config.yaml
num_hidden_layers: 9
hidden_size: 256
num_attention_heads: 8
num_key_value_heads: 4
head_dim: 32
intermediate_size: 704
vocab_size: 1558
hidden_act: "swiglu"
norm: "rmsnorm"
norm_place: "pre"
norm_eps: 1e-05
positions: "rope"
rope_theta: 10000.0
rope_fraction: 1.0
qk_norm: false
attn_scale: 0.177
bias: "none"
tie_word_embeddings: false
parallel_block: false
init: "orth"
init_std_qkv: 0.0312
init_std_o: 0.00736
init_std_up: 0.0312
init_std_down: 0.00736
optimizer: "muon_variant"
learning_rate: 0.00708
lr_mult_down: 2.0
beta1: 0.95
lr_head: 0.00438
max_grad_norm: 0.5
warmup_steps: 200
schedule: "wsd"
decay_fraction: 1.0
decay_shape: "sqrt"
final_lr_fraction: 0.1
batch_tokens: 32768
max_seq_len: 256
doc_mask: true
train_tokens: 269200000
max_steps: 8216
dataset: "wikipedia_en"
MLP neurons of a small language model. Each row is named by its layer, matrix (gate and up: input weights) and neuron, and shows model dimensions 0-127. Each number is 128 + 32 x the weight over its row's rms, rounded and kept within 0 to 255. A neuron's up and down rows have the sign that makes its largest values positive.
Before each neuron's rows, "fires on" lists the tokens most often at its 100 highest values on Wikipedia text that the model never trained on.

fires on: "–", ":", " from", ";", " |"
L6.gate176 [134  95  55 126 146 143 147  67  89 128 135 104 117 143 181 185  95 165 120 117 142  74  41 102 143 174 155 113 114 144 114 132  89 167 129 115 149 173  66 125 124 118 121 143  83 133 182 109 128 119 135 163 157  71 134 147 153 114  59 139 161 118 118 134 164 118 144  90 115 188  97 115 154 143 169 164 154  84 122 162 103 102 163 186 152 141 157 151 132 151 154 146 110 175 108 144  81 130 140 111 133 135 144 133 138 151  98 125 170  77 127 125 101 128 146 124  93 133 146 126 112 113 152  97 102 123 178 127]
L6.up176 [125 164 159 107 139  67 161 157  84 124 123 124 121  93 120 108 159 142 130 129 166 115 124  85 159 169 106 168 112 115 131 137  93  97 116  98 191 123 140 188  90 155  87 130 153 146 118 123 158 132 116 106 106 115 115 141 116 148 125 166 108  88 161 157 169 126 131 130 157  67 110 194 167 172 143 127 131 176 129 104 105 128  87  60 119 151 104 111 122 188 107 109 158 139 172 171 139 129 159  76 115  93  98 131 137  71 168 131 127 140 136 129 136 137 201 160 150 181 153 103 104 205  81 109 125 122 170 158]

fires on: "if", "ann", "S"
L4.gate579 [ 98 127 133 147 117 132 118 203 160 137 126 145 146  73 146 147 109 177 127 170 113 134 124 121 101 117 156 179  79 100 152 105 134 120 118  86 153 109  88 129 127 174  93 134 159 128 180 145 138  86 151  84 128 187 103 115 135 193 172 126 147 109 152 141 117 137 108 109 114 132 167 157 106 130 127 143 148 106 106 151  86  95 125  70 129 104 115 152  97 149 125 166 134 136  85 107 105 154 150  87 203 111 165 153 106 157 134 131 151  96 129 105 109 156 161  89  84 117 129 145 108 123 170 101 130 119 185 129]
L4.up579 [102 105 148 161 123 121 138 134 112 108 111  75 129 190 113 130  71 163 116 116 173 175 146 166 137 149 114 164 123  31  83 113 106 101 101 132 104  86  92 103 108 158 166 136 172 111  84 150 149 121 135 146 130 133 137 107 101 154  98  99 140 144  78 145 123 144  96 104 111 130 135 128 133 148  83 176 108 110 115 149  79  95  92 123  92 155 140 255 122 142 135 137 130 171 152  89 142 141 161  78 137 182 141 121  99  83 130 151 153 118 114 152 144 113 136 111  75  43 141 121  85 107 142  87 124 160  65 108]

fires on: "ed", "ing", "ated", "t", "ain", "unn"
L6.gate700 [171 112 168 124 126 111 135 154 148 178 136 101 125 144 153 181 105 112 111  99 133 136  83 107 155 102 126 132  98 121 148  85 166 123 163 140 175  90 141 167 137  86 161 144 121 138 171  81  99 144  77 105  93 105 128 121  82  48 125 178 106 104 137 109 128 108 143 172 118 182  79 148  88 136 106 128 117 133  98 124 134  93  50 185 151 132 120 133 102 123 152  86 110 101 116  91 105  72 170 152 111 148 116 133 147 128 147 126  99  99  91 134 164 186  84 106  62 122 125 114 131 100 115 162  90 137 115 151]
L6.up700 [154 125 161 116 171 129 117 135 179 109  77  91 123 105  79 178  38 100  92  90 118 151 126  98 112 132 143 137 147 102  68 147  83  90 159 167 167 104 111  53 182 166  90  93 120  76 154 120 104 111 148 183 117 192 114 129 118 129 112  65 139 170  95 129  84 129 122 113 163 122 157 151  63  67 136 157 177 126 145 106 109 127 137 128  90 168 148  92 106 120 171 132 143 125  76 104 178 203 139 135 220  88 137 117 165 173 165  91  88  44 133 105 127 165 122 136  76 113 163 133 128 147  73 111 185 107 167 130]

fires on: "ast", "t", "ough", "est", "ott"
L6.gate358 [186 179  92 176 178 162  98 176 104  92  94  71 134 100 124 128 112 135 111 108 110 171 136 166 151  86 146 105 138  64 110 139 126 107 110 163 117 120 161 166  46 127 115 184 134 134  87 195  89 109 122 100 141 105 137 169 142 130 183 140 127  96 151 102 140 163  99 122 129 127  88 105 149 161  98  79 109 117 181 127 139 121 132 204  82 144  93 172  89 127  92 154 162  66 170 119 206  88 100 118 130 112 133 157 174 154  71 114 101 143 103 128 158 140 139  88 144 100  82 104  99 110 126 102  80 206 145  83]
L6.up358 [159 198 158 147  71 141 135 121 126  81 127 108 143 161  71  95 149 106 124 146 157 120 103 216  89 166 111  51  95 117 103 136 109 186 115 128 111 104  95 114 133  89 100  83 107  93  98 103 122 171 170 190 105  61 139 152  98 140 128 132 130 133 122 149 155 186 139 136 168 107 131 144 100 144 120  50 166 158 143 159 127  94 144 107  90  84  62  87 115 133  96 121 117 105 115  90 113 174  83 162 107 183 104  95 152 128 148 179 135 109 172  93 128 107 131 139 159 107 160 147 144 110 112 132 114 152 194 152]

fires on: "r", "ol", "er", " on", "oci", " /"
L6.gate127 [203 178 162 144  59 118 175 151 159  80 153 111 107  82 109 150  88 138 104 160 167 132  70 100 150 136 155 134 145  97 142 177 145 146  97  83 160 175 181 102  77 143  82 122 138 137 152 144  78 131  69 153 134  72  86 121 157 145 129 131  84 136 123 107 100 125  68 105  95 154 103 117 104 139 113  82 148  91 214 114 125 126 179 144  69 155  94 182  95 106 172 117 129 131 103 128 115 116 128 171 160 169 108 111  63  63 128 152  93 120 106 106 105 102 129 129  77 130 143 197 140 101 101  78 133 181 168 123]
L6.up127 [151 116 147 179 115 120  82 180 123 137 106 143  89 150 120 139 119 148 174 143  57 105 119 174 120 134 148 100 120  58 206 133 116 122 136 139 146 101 117 149 122 110 148 141 106  94 134 139 205  88 156 164 154 101  87 108  96 159 133  90  93 107 129 148  63 120 189 110  78 139  51 125 140  77 163 150 100  84 103 139 210 125 124 117 133 136 142  86 130 132 136  87 114  81 119 109 119 140 108 143 150 151 125 163  81 101  79  86 161 102 168 126 118  45  81 132 137  93 115 115 191 156 107 147 131 160 126 110]

fires on: " rele", "le", " ph", "re", " t", "urch"
L6.gate566 [113 177 109 134 172 157 141 134 150 117 132 160 186 191 102 150  81 137  56 155  92 162 123 110 138 119  76 112  90 124 165 125 137 172 164 130 157 146  95 160 113  85 146 118  99 127 103  92 118  77 153  70 101  82  74 175 107 120 107 168 120 166 156 136 149 130 118 131 164  88 190 131 109 136 117 126 121 158 155 157 132 123 167 149 129 102 105 123 165 134 197 137 158 110 116 150  84 177 129  62 123 109 105 141 137 121  41 134  70 123 127 112  67 106 144 125 176 127  78 100 141 106 117  91 156 161  69 109]
L6.up566 [153 177 168  90 165  98 103 127 125 144 143 132 135 141 175 111 113 171 101 116 119 188  57 111 141 143 129 132 121  90  82 138 117  90 193 141  98 133  92 175  76 115 119 100 144 139 122  76 183 123 164 111  58 163  58 224 146 137  99 157 108 185 186 152 125 124 124  82 135 100 134 156 183 178 131 163 164 137  94 119  90 115 132 148 124  60 138  92  84 152 129 112 116 116 123 147 142  63 112 127 111 148 180  90  56 158 148 137 117 124 107 226 125 159  82 143 119 181 145  87 148  97 151 132 150 118 151  92]

fires on: "im", "it", " |", "rit", "ap", "ers"
L4.gate407 [106  46 118  89 140 155 122 187 101 114 166 126 118 156 219  74 113 122 199 132 154 193 145 103 127 112  99 146 119 128 165 164  96 102 132 157 101  91 157 105 144 146 153 128 155 131 127 160 121 116 116 185 112 162  82 126 124 108  98 170  94 127  57 127 171 101 110 115  58 108 142 105 130 120 206 131 132  97  80 139 116 156  76  57 154 148 112 130 124 128 181 153  94 107 193  92 110 177 167 131 118 131 104 118  66  58 111 150  60 148 133 176 164 144 163 136 122 148 128 113 145 172 200  99 122 156  67 145]
L4.up407 [144 176  80 131 111 183 110 104 134 130 114 136 180 127 187  76 180 148  88 129 153 168  80 152 106 123 133 147 175  95 136 168 116 156 151 148 118 140 143  85 169 174 106 107 169 113 129 147 193 120 104 141  59  89 108  65 161 121  98 149 119 127 126 132 132 134  86 118 131  87 103 130 123 121 131 161 111 147  96 159 129 106 111 175  47 126 126 146 101  56 147 161 141 131 161 143 150 127  66 113 122 173 151 104 189 115 133 138 128 105 135 168 117 184  93 140 110 155 111 172 127 133  46 123 108 100  73 129]

fires on: " st", "it", "ing", "g", "ill"
L6.gate15 [112 120  88 153 161 153 107 151  93  74 150 181 149 141 140  85 165 152 101  98 172 185 157 115 118 106 119 130 181  85  83  86 132  74 155 113 136 121 160 109 135  85 136  80 197 137 121 172 120 149 123 108 179 143 105 130 146 146 150 115 150  88 186 136 122 152 127  95  93 147 132 154 135 128 129  99 120 172 136 105  73 136 162 170  92  74  96 183 140 129 183 130 110 121 185 111 121 134 107 142 126  96 134 175 146  98 108  93 163  85 105 123 189 129 150 171 129 120 133 126 150 131 213 138 169 144 105  75]
L6.up15 [126 161 141 106  48 137 176  76 152 137 115 102 131 131 120 161 174 157 134 116 177 158 160 187 129 142 184  58 168  92 161 103 113 118  93 148 138 106 123  96 112  88  96  76 139 127 138 136 199 173  78 111  91 159  72 131 178 158 119 143 144 103 158 131 170 111  60 152  97 129 112 110 102  99 122 133  96 203  58 135 126  88 175 182 103 174 201 110  84 131 138 106 117 153 106 188 122 128 137  95 160 119 147  89 121 183  97  87 119 155 159 122 135 105 140 163 116 131 158 105 109  90 168 185 170 105 138 114]

fires on: "um", "ed", "ing", "ome", "umb", ":"
L4.gate319 [ 83 125 120 111 104 142 158 166  45 110 120 142  72 137 131 134 129 121 105 129 168 151 103 114 137 127  93  67 115 146  98 160 127 169 157 129 108 169 169  95 131 141 145 130 102 136 124 174 183  78 132 121 146 114 115 157 153 132 141 110  89 116 129 172 138  76 152 116 115 164 144  98  72 126 113 151 110 138 140 158 128 111 132  99 114 111 144  97 144 149 106 118 174  93 142 181 146  66 122 123 175 160 127  94 147 126 140 132 112 163  85 150 100  85 151 112  80 132  61  85 166 128  88 103 122  53 178  98]
L4.up319 [ 98 109 156  75 102 139 191  94 123  78 137 124 107 143  87 144 173 171 108 142 179  80 130  94  76  97  97 116 134 149 136 131 115 124 206 102 189 175 120 181 120 109  95 150  97  98 140 116 165 127 147 114  76 130 114 169 133 124 149 134 162  86 129 188 125 186 170 141 150 165 147 190  52  96 152 109 164 163 142 157  68 147 137 181 120 129  88  83  75 117 135 122 117 175 143  98 144  67 152 145 120 139 119  81 135 168 123 148 153 117  75 131 138 125  99 113  99  97 133 190 104 115 143  93 143 133 155  83]

fires on: "\n", "re", "i"
L6.gate291 [146 117  85 164 113  67 105 115 188 121 135 174 141 133 129  74 126 187 105 133  89 161 137 140 152 177 172 100 100 157 117 139  65 125 144 146 153  72 120  61 141 172 114 111 155 116 148 200 133 122  96  76 130 104 154 156 178 113 123  98 150 111 154 188 126 125 162 170 119 124 150 126  94 175 159 144 124 206  67 165 144  84 127 116  95 150 132 155 157 115 154  72 134 211 109  97 137 160 116 138 143 167  96 179 144 185 123  98 109 167  93 104 167 161  87 167 159 140  72 130 118  84 120 191 183  95 114 138]
L6.up291 [ 87 126 133 184 108 125 120 138  88 117  66 145 162 136 154 177 131 141  87  89 115 159 141 127 119 139 163 104 103 156 140 194 128 122 128  85 138  91 118 126 162 165 104 131 182 116 185 134 129  64 165 143  98 227 139 101 178 133 174 160  81 130 114 146 119 109 139 148 144 147  73 135 135 141 151 194 137 135 161  91 171 121 142  76 102  57 115 143  86 105 170 151 119  81 146 177  93 174 165 140 116 120  96 141  80  77 129 118 136  85 219 150 136 154  64 130 197 113 126  57 212 120 111 160 118 149 163 149]

fires on: "ed", "ing", "en", " place", "ated"
L4.gate567 [153 115 113 111 102 145 103 112  98 161 163 104 115 136 122 135 133 150  89 127  83 118 155 105 118  97 153 165  92 147 159 150 105 133  84 168 152 113 100 140 163 193  97 169 146  98 168 156 109 168 123 154 113 131  86 147  91 103  91 139 145  84 115 148 100 114  83 117 141 114 141 142 126 119  97 127  87 115  99 134 194 113 159  89 122 115 151 135  96 106 127 162 184  84  92 156 137  86 119 134 172  81 161 121 130 161 106 134 184  86  94 201  95 134 118  66 193 172 125 150 116 125 107 139 158  68 110 138]
L4.up567 [117 185 165 178  62 124 142  95 136 177  85 192 115 115 148 139 100 106 133  80 132 118 170 150  98  87 179 119 105 124  89 109  84 118  60 194 122 126 195 136 126 131  82  86 158 185 101  80 139 177  94 142 108  73 144  85  98  75 158 160  76 112 100 128 109  95 137 218 155 106  96 134  93  92 121  91  79 115 164 151 142 149 121 143 172 158 128  93  99 152 182 107 148 141 111 128 120 126 125 169 137 194  93 180 131 165  96 148 105 140 109  78 122  57 134 109 122 170 132 121 130 142 117 110 116 176  78 100]

fires on: "is", " |", "um", "us", "or", "man"
L6.gate348 [132  89  88  66 107 102 150 132 217 102 118 158 141 177 157 173 129 135 149 124 168 142 156 121 139  98  97 112 123 190 174 138  95 143 108  74 125 113 178 169 133  51 105 125 123  59 135 167 106  88 152  82 149 101 121 110 139 120 114  48 114 109 148 128 150  94  97  74 119 135 121 113  98 148 181 147 155 134 199 129 152 105  92 132 101  83 129 113 117  78 168 156 155  95 118 136 171 166 162  92 174 163 142 163 157 110  86  46  71 159  97 113 128 123 141 125 165  88 141 133 126  70 143 138 160 114 165 107]
L6.up348 [109 156 100 161 159 164 128 146 141 135 159 140 123  98  61 115 151 118 117 143 171 102 191 123 153 181 127 121 133  75 142 137 120 118 121  64  92 121 127 100 189 188 137 226 126 135 144 121 121  99 102 136 169 153 105  99 148 142 119 113 158 122  89 154 155 166  99 108 137  97 182 102 133 114 150  99 156 179 114 150 117 101 152 102  98 134 152 171  79 153 134 141 125  77  92 198  83 188  71 140 121 182 172 150 169 126 114  84  45  83  76 150 159 110 119 136 127 145  97  92 131 121  93 164 134 110  45  84]

fires on: "es", "its", "s"
L6.gate451 [119 109 138 165 156 228 136 163 152 118  93  89  90 138 147 143  90 143 133 123 126 141  52  99 111 156 108  78 108 110 146 138  95  91 122 116  96 128 154 100  82 102 132  95 132 137 120  85 111 159 136 135  91 157 143  46  87 194  61 155  99 126  94 132 120 119 101 187 125 112 120 127 128 163 130 177 126  80  83 148 137 117 106 107  63  73 134 114 155 142  84 129 120 158 102 117 136 148 111 139  79 112 185 155 142 124 162  68 160 110 101 113 126 132 164 101  93 203 136 137  98 113 158 136  96  95 135 130]
L6.up451 [151 212 108 142  87 112 119 100 127 143  96 147  77 177 132 161 112  62 144 174  90 198  95 129 124 176 123 122 146  97 162 193 176 171 105 148 133 141 119 104 139  97 117  97 133 132  74 153 173 139 116 134 129 121 112 127  76 170  91 182 166 141 126 124  84 117 188 170 108 117 115 105 140  82  87 139 140 103  75 103 147 149 137 132  97 129 123 144  98 137 140 134 158 194 122 179 172  85 133 150  73 122 165 116 155 148 184 105 149 126 115 117 138  91 145 180  88 172 107 103 142 147 119 125 107 121  79 137]

fires on: "ad", "ical", "x", "ess", "ing"
L6.gate40 [105 133 159 112  97 111 115 109  52 150 111 124 117 141 196 140  93 129 166 130 116 187  81 108  83 144 142 180 170  94 163 145  77 128 126 166  96 175  66 151 187 101 106 140  84  96 125 152  96 167 141 150 167  90 130 144 176  97 104 123 164 125 124 166 168 157 137  85 140 155 142 143 142 142 149  65 118 136 104 178 133 163 134 141 165 143 133 123 110 169 136 158 121 119 147 167 135 187 146  58  95 114 148 117 149 123  49 147  81 130  39 101  79  98 173 135 133 155 129 178 154  97  79 105 123 137 100 122]
L6.up40 [104 102 101 124 125 117 190 145 155 191 116 135 134 175  74  87 121 127 146  77 121 135 116 121 114 110 142 144  71 122 173 158 122 112 181 138 125 162 157 136  63 122 120 166 121 179 158 149 103 133 150 141 129 101 140  74 108 125  63 177 127 135  69 131 118 159 120 133 150 148 159 124 131 158 162 141 121  95 197 139  61 112 113  95 125 132  57  95 119 174 138 157 182 103 157 159 139 120 139 168 109 142  82  88  92  75 118 199  74 154 142 124  80 120 157 100 155 125  86 123 170 159 154 125 132 104 111  54]

fires on: "erm", "am", "pis", "e", " |", " a"
L6.gate246 [107 151 106 155 160 147 162  95  96 124  90 103 129 100 165 139 105 140 104 122  38 115  92  93 109 131 133 120 164 151 133 114 158 125 147  46  83 143 144 106 116 131 120  99 112  81  71  63  86 119 101  92 175 152 111 185 145 104 114 122  64 106  55 141 175  75 175 135  72 177 108 151 140 178 119 170 143  60 106 107 144  98 142 130  76 126 117 151 117 114 171  78 159  92 165  80  91 123 152  81 120 131 109 157 158 131  99  53 136  81 155 115  78  89 138 115 163 179 137 166 176 173 131  81 153 126 157 139]
L6.up246 [165 198 121 133  96 106  72 163 172 132 112 120 125 110 170 109  94 134  82 172 133  97 123 102 118 116 117 156 162 119 119  95 157 152 122  70 190 151 143  80 208 155 143 110 106 112 117  98 169 186 142 119 138 130 155 144 158 156 142 105 145 110  98 109 158 140 163  99 135 167 106 112 114 135 154 105 120 154 123 147 156 110 108 117 110  75 114 125 101  44 116  99 136 120 117  44 143 120 115 112 135 149 177 170 117  96  81  98 163  66 155 116 139 158 119  76 123 101 141 151 174 104 144 134 194 173 169 112]

fires on: "l", "ed", "ated", "pt", "f", "on"
L4.gate161 [155 164 121  84 130  93 156 129  70 133 139 151 116 146 127 130 166 124  99 118  57 127 101 110 197 145 115  96 132  57  57 125 110 135 182 142 125 107 130 141 129  48 133 165 170  81  99 170  72 136 102 124  88 183 157 124  99 112  87 107 165 103 133 116  37 115 186 126 137 139 113 154 103 105  58  49 109  55 164 118 148 119 147 112 115  92 108 168 164 139 158  81 108 162 143 166 141 172 133 129 123  99 139  95  72 149 125 178 144 100 118 132 118 123  87 143 159 104 115 112 112  69 108 147 138 130 129  87]
L4.up161 [144 160 133 122 141 120 115  63 128 110  16 172  51 119 137 142 125 168 156 114 128  90 119 135 138 104 134 170  67 115 115 104 151 105 162  81 132 100 173 129 127 138 164 139 151 105 130  86 136  83 159 124 102 125 118 113 134  95  73 122 126 170 208 139 107 160 137 157 131 140  90 113 134  92 155 168 154 167 148 112 115 125 152 158  95 162 105  72 144 106 143 152 130 155  77 126  81 123  93 203 181 155 114 146 138 119 142 122  74 111 158 120 120 130 100 112 110 177 149 100 171 101 125  47 158 189  89 113]

fires on: "S", "il", "e", "C", "A", "ric"
L4.gate503 [115  75  90 105 132 105 129 164  89 101 132 110 138  58  76 138  57 132 119 126 146 165  59 142 108 101 168  80  89 157 123 164 100 128 162 137 161 103 111 134  81  59 117 136 103 124 166  76 120 127 118 183 120 142 142  97 151 149 110  67 125 136 143  95 132 152  41 114 176 146 127 170  98 137 196 111 130 129 112 163  71 183  48 102 117 127 120 165 124 104 111  68 110 153 146 177 129 160 174 118 150  96 213 135 133  94 163 132 150 139 148 114 129 141  93 117  99 129  83  92 122  66 133 161 171 152  79 132]
L4.up503 [128 115 105  88 164 135 135 141 111 109 113 122 130 126 117 158   8 167 149 111 195 179 135 111 132 149 170 177 195 192 168 115  80 127 123 178  73 123  96  84 134 105 101 158  93 122  60 126 107  92 111 103 148 125 132 135 150 145  99 151 194 151  91 108 147 167  91 152 102 117  43 104 193 103  63 131 100 148 151 177 185  71 106 124 132 149 148 129 119 170 120 142 148 179 138 134  97 114 158 150 124 161 191 167 139  81  72 149 160 172 113 142 132 115 144 146 101 105  78 220  91 139 150 113 154  88 127 122]

fires on: "\n", "it", "ut", "che", "m"
L4.gate694 [ 86 129  66 140 156 116 128 119 151 122 116 165 111 123 126 134 192 144 101 112 191 119  98 109  95 172 160 111 129 155 157 106 115 102 153 105 147 120 121 120  94 165 117 175  99 138 137 141 143 119 106  69 128 126 110  91 182 149 197 175 156 137 116  56 147  66 100 172 133 111 129 174  86 109 110 121 113 134 113 184 110  87 157 107  96  56 174 140 147 128 209  77 161 118 169 185 128 112 178  87  78 172 102 138 121  79 134 125 100 171 184 124 135 115 102 133  92  89  75 110  95  93 119 161 196 129 198 200]
L4.up694 [177 157  97 155 107 127 101  92 132  30 157 163 145  89 149 178 175 104  67 146 154  93 128 134 124 117 144  47 104 122 137 164 102 142 129 111  77 138 131 133 140 138 125  62 116 104 142 139 156 157  92 138 158 144 116 118 118 162 131 114  56 152  80  95 136 146 147 103 108  90  96 150 181  79 151 110  97 123 151 168 129 143 121 136 136  86 167 167  79 122 107 129  99 112 209 118 120 160 117  93  77 127  95 148 108  95 142 100 105 167 117 148 143 142  99 172 106 146 151 167 218  74 176 156 158  57 120 143]

fires on: "g", "ac", "re", "ent"
L4.gate42 [112 138 127 176 152 128 125 123 152 130  78  88 134 100  82 171 101 131  91  99 155 159 190 133 100 123 100 114 121  95 146  83 135 162 198  89 124 109 111  73  86 151  89 137 121 172 126 138 122 147 111  86  94 129  76 169 166  76 113 141  95 115 142 153 116 122 130 139 165  88 123  82 105 139 129 179 115 168  83 115  94 126 160  97  67 131 139  99 118 167 126 105 164 154 138 103 156 102 169 160 113  47  88 126 104 207 140 112 139 169 106 156 106 150  84  74 133 158 125  48 125  94 140  84  64 113 129 160]
L4.up42 [157 121 176 113 164 132 141 117 141 150 119  90 138  59 165 134 149  60 104 154 115 130 112 104 110 103 110 160 119 108  90 123 118 162 187 142 107 155 133 154  68 185 123 147 166 168 158 106  94 180 180 126 135 143 209 170 173  92 197  52 133 187 187 156 158 118 172  78 152 124 138 136 104 136 212  93 194  88 166 173 112 156 118 101  77 118 166 140 112  93 126 100 114 110  96 119 100  84 107 123 130 192 181  72 130 154 109 152  86 124 119  71 121 142 117 155 135 133  90 116  88 150 160 169 107 114 119 187]

fires on: "e", "ent", " e", "g", "d"
L6.gate239 [ 50 184 111  97  84 129 165 118 136 116 100 117 140 111 106 152 115  69 137 126 167  91 141 127 173 162  89 175 132  85  80  72 126 137 145  89  53 192  75  84 165  75 106 143 121 104 173 165 109 117 100  96  89  52 143 169 190 154 124 151 113 129  89 149 115 193 111 104 121 165 165 107 155 113 133 120  93 139 103 146 139 135 164 169 105 154 107 119 112 121 157 104  79 148 105 137 139  77 172 160 127 137 109 135 138 160 117 111 146 131 167 147 129 105 138 120 160 176 169 114 160 106 151  71  79 137 120 198]
L6.up239 [162 148 101  98 117 104 110  64 141 169 163 101  57 161 135 130 169 139 153 146  86 124  82  87 137 116  97 191  84 126 134  78 100 127 154 133  76 146  75 140 133  93 129 136 132 184 154  73 105  82 112 138 138  78 126 134 165 125 139  41 160 137 161 106 142 109 152 105 112 180  84  90 109 106 159 110 117 113 164 153 129 171 153 143 150 160 127 134 147 127 193 183 188 181  61 132  98 146 124  55 173 189 113 191  94 123 182 152  77 136  99 107 163 161 118 209 145 194 102  98 157 100 135  98 166  83 123 114]

fires on: "s", "ing", "g", "ed", " contin", "x"
L6.gate321 [143 146 109 133  95 131 105  96  81 124 126 138 100  80 157 146  78 118  68 134 217 119 104 119  58 139 157 116 105 148  98 174 116  75 146 165 117 155 168 161 168  95 117 168 132 134 114 113 138 166 198 125 138  59  78 104 173 135 137 163 122 164 108 102 111 109 164 127 137 154 141  89  90 135 123 103 167 171 147 163  81  94 133 124 106 113 134 117  91 162 169  52 125 182 175 134 122  66 185  77 144 125  90 114 139 141 153 118 103 168 116 134 112 153 210 162 119 154 124  99 191 154 107 173 102  94 131 113]
L6.up321 [155 129 122 156 111 151 150 129 114 151 113  82 128 141  91 154 137  95 147 133 151 171 141 144  96 116 150  95  97  85 130 118 182  99 152 121  89 152 204 145 107 119  69 187 158  70 128 148  80 133 161 129 108  73  96 148 147 160 124 125 121 213 101 157 152 163  96 187 111 195 132 166 179 111 140 150 154 145 119 187 155  73  76  84 105 104  90 102  85 177 118 103 154 154 168 129  83  64 124 136 156 141 181 110 132 158  73 179  90 158 143 118 106  84 126 124 143 165 140 168 121 121 175 134 107 158 169 141]

fires on: "am", "um", "im"
L6.gate697 [ 87 121 191 134  84 105 115  93 100  95 130 168 118 131 211 130 140  78 157  76 166 106  70 160 107 125 106 142 156  55 126 194 159  99 181 113 197  58 117  83  66 110 105  90 105  82  60 125 145 150 197 123 124 118 104 135 195 181  94 127 109 166  71 149 122 106  98 128 133 116 150 148 145 177  37 133 110  91 135 129 161 130 113 128 131 174 193 111 173 110 130 105  92 109 147 165 137 154  56 133 106  87 104 147  68 108 154 134 155 147 117 159 164 127 138  85 115 115 160 178 168  80 144 141 100 143 137 155]
L6.up697 [168 165 131 115 124 182  99 150 112  75 101 104 168 170 191 137 109 131 151  77 143 110 174 106 124 122 145 151 142 117  88 147 142 192 136  86 156  63 111  90 156 137 175 136 123 127 139 140 138 179 130 209 124 130 127 115 169 151 119  67 192 141 152 106 146 176  95 149 120 137 151 122 113 127  93 115  72 182 105 127 106  91 105 127  61 117 128 178  88  89  97 124 151 109 128 120 154 107 126 128 120  91 249 109 159 157 120  87  83  76  64 155 127 116 127 167  92 176 142 131 127 173 177 122 133  84 105 158]

fires on: "and", "ull", "lin", " of", "to"
L4.gate364 [121  48  91 119  94 178 141 163 145  92 168 136 163 132  78 146 103 129 111  34 120 133 141 173  98 194 150 116 120 132 110 135  54 161  97  90 162 123  50 117 162 140 171 148 118 110 193 124 133 134 180 158 162 113 160 124 151 174 148 134 129 141  95 185 121  91 157 137 113 142 136 119 150 114 124 112 147  80 111 165  97 149 177 140 103  83 117 107 146 149 142 101 136  47 132 131 182 154 144 153 143 118 159 100 158 132 151  85 120 116 150  94 109 114 112  96 155 115 124 132 122 173 110 128 108 103 154 166]
L4.up364 [134 156 144 187 144 104 104  90 115 164 122 163 123 160 108 163 142 117  86 146 145  77 164  81 225 100  99 140 106 123  90 108 163 138 158 121 173 215 175 197 109 149 146  80  83  99  88  87 156 100 180 139 152 146  82 110 176 150 130 162 117 139  89 120 185 120 128  99 134 155  69 103  79 103 143 102 115 124 138 120  96 144 115 137  90 171 151 109 163 143 111 113 146  81 108  86 133 140 122 171 191 160 120 171 122 186  93  86 146 119 137 159 168 155 105 145 108 141 121 129 186 155 113  79 105 150  78 117]

fires on: "h", "oll", "ol", "er", " sub", "ur"
L4.gate149 [106 180 150 125 141 118 104 121  97 147 130 140 154 125 144 125  77 127 125  78  77  85  66 143 172 160 144  63  95  74 119 158  74 117 118 112 123 101 167 172  66  97 153 133 103 109  99 107 116 117 147 156  69 114 115  98  76  89 148 145 139 116 112  87 143  96 115  90 145 118 151 106 100 148 176 117 110 171 140 143 102 171 128 126 181  61  78  70 140 156 182 147  94  70 125 102 139  75 132  87 173 140 148 192 118  73 154 109  88 199 117 101  67 145 132 128 101 106 114 227 121 129  83 122 173 179 142 111]
L4.up149 [133 201 142 150 108  99  93  76  87 177 105 177 134 183 190 123  95 104 153 120 105 133  53 149 187 171 168 145  91  89 166 126 180 137  75 140 183 110 179 157  99  93 145  68 148 144 141 100 127 158 163 143 109  82  74 139 106 108 165 126 104 120 109  97 123 128 166 114 123 149 111 106 102  73 151 178  82 139  95 121 160 174 136 171 171  80 102 128  98 141 150 140 177  83 121 107  87 162  94 190 156 163 147 136 131 164 106 108  52 143 148  99 145 152 139 115  59 149 120  99 103 107 194 136 146 175 106 151]

fires on: " st", " St", "st"
L6.gate575 [118 157 127 133 124 177 162 161  69 138 141 131 129 101 138 108 132 126 156 124 189 139 168 141 132  97 123 166 153 135  74 132 142 128 123 107 119 159 129 122  48  98 126 183 149 169  99 185 122  67 129 117 131  98  47 137 141 191 112 105  94  89 149 138 150  70 104  57  86  96 159 173 145  96 150 114  50 148 150 118 124 109 124 187 129 130 109 185 167 117 109 172 160 153 128 133  82  87 116 169 153 124 124 142 126  86 154 134 141 116  95  84 105 109 142 150 174 160 127 140 122 110 147 101 162 145 131 129]
L6.up575 [ 77 145 118 132  93  74 147 176 129 115 141 147 114 115  74 102 190 166 159  56 135 135 134 116 168 143 144  93 136 127 162  75 162 132 112 120 132 133 135 180 114 133  90  65 113 105 111 161 142 105 117 116 105 133  83 143 114 119 136 128 100  93 133 145 129  94 130  72  71 125 139 121 129 151 167 151 155  93 100  94 145 171 151 109 132 178 145 135 122 132  91 142 193 148 162 140 125 171 160 113 135 157 114 126 132 106 133 141 166 148 119 135 113 143 143 138 205 136 130 130 169 156 120 179 168 146 151 112]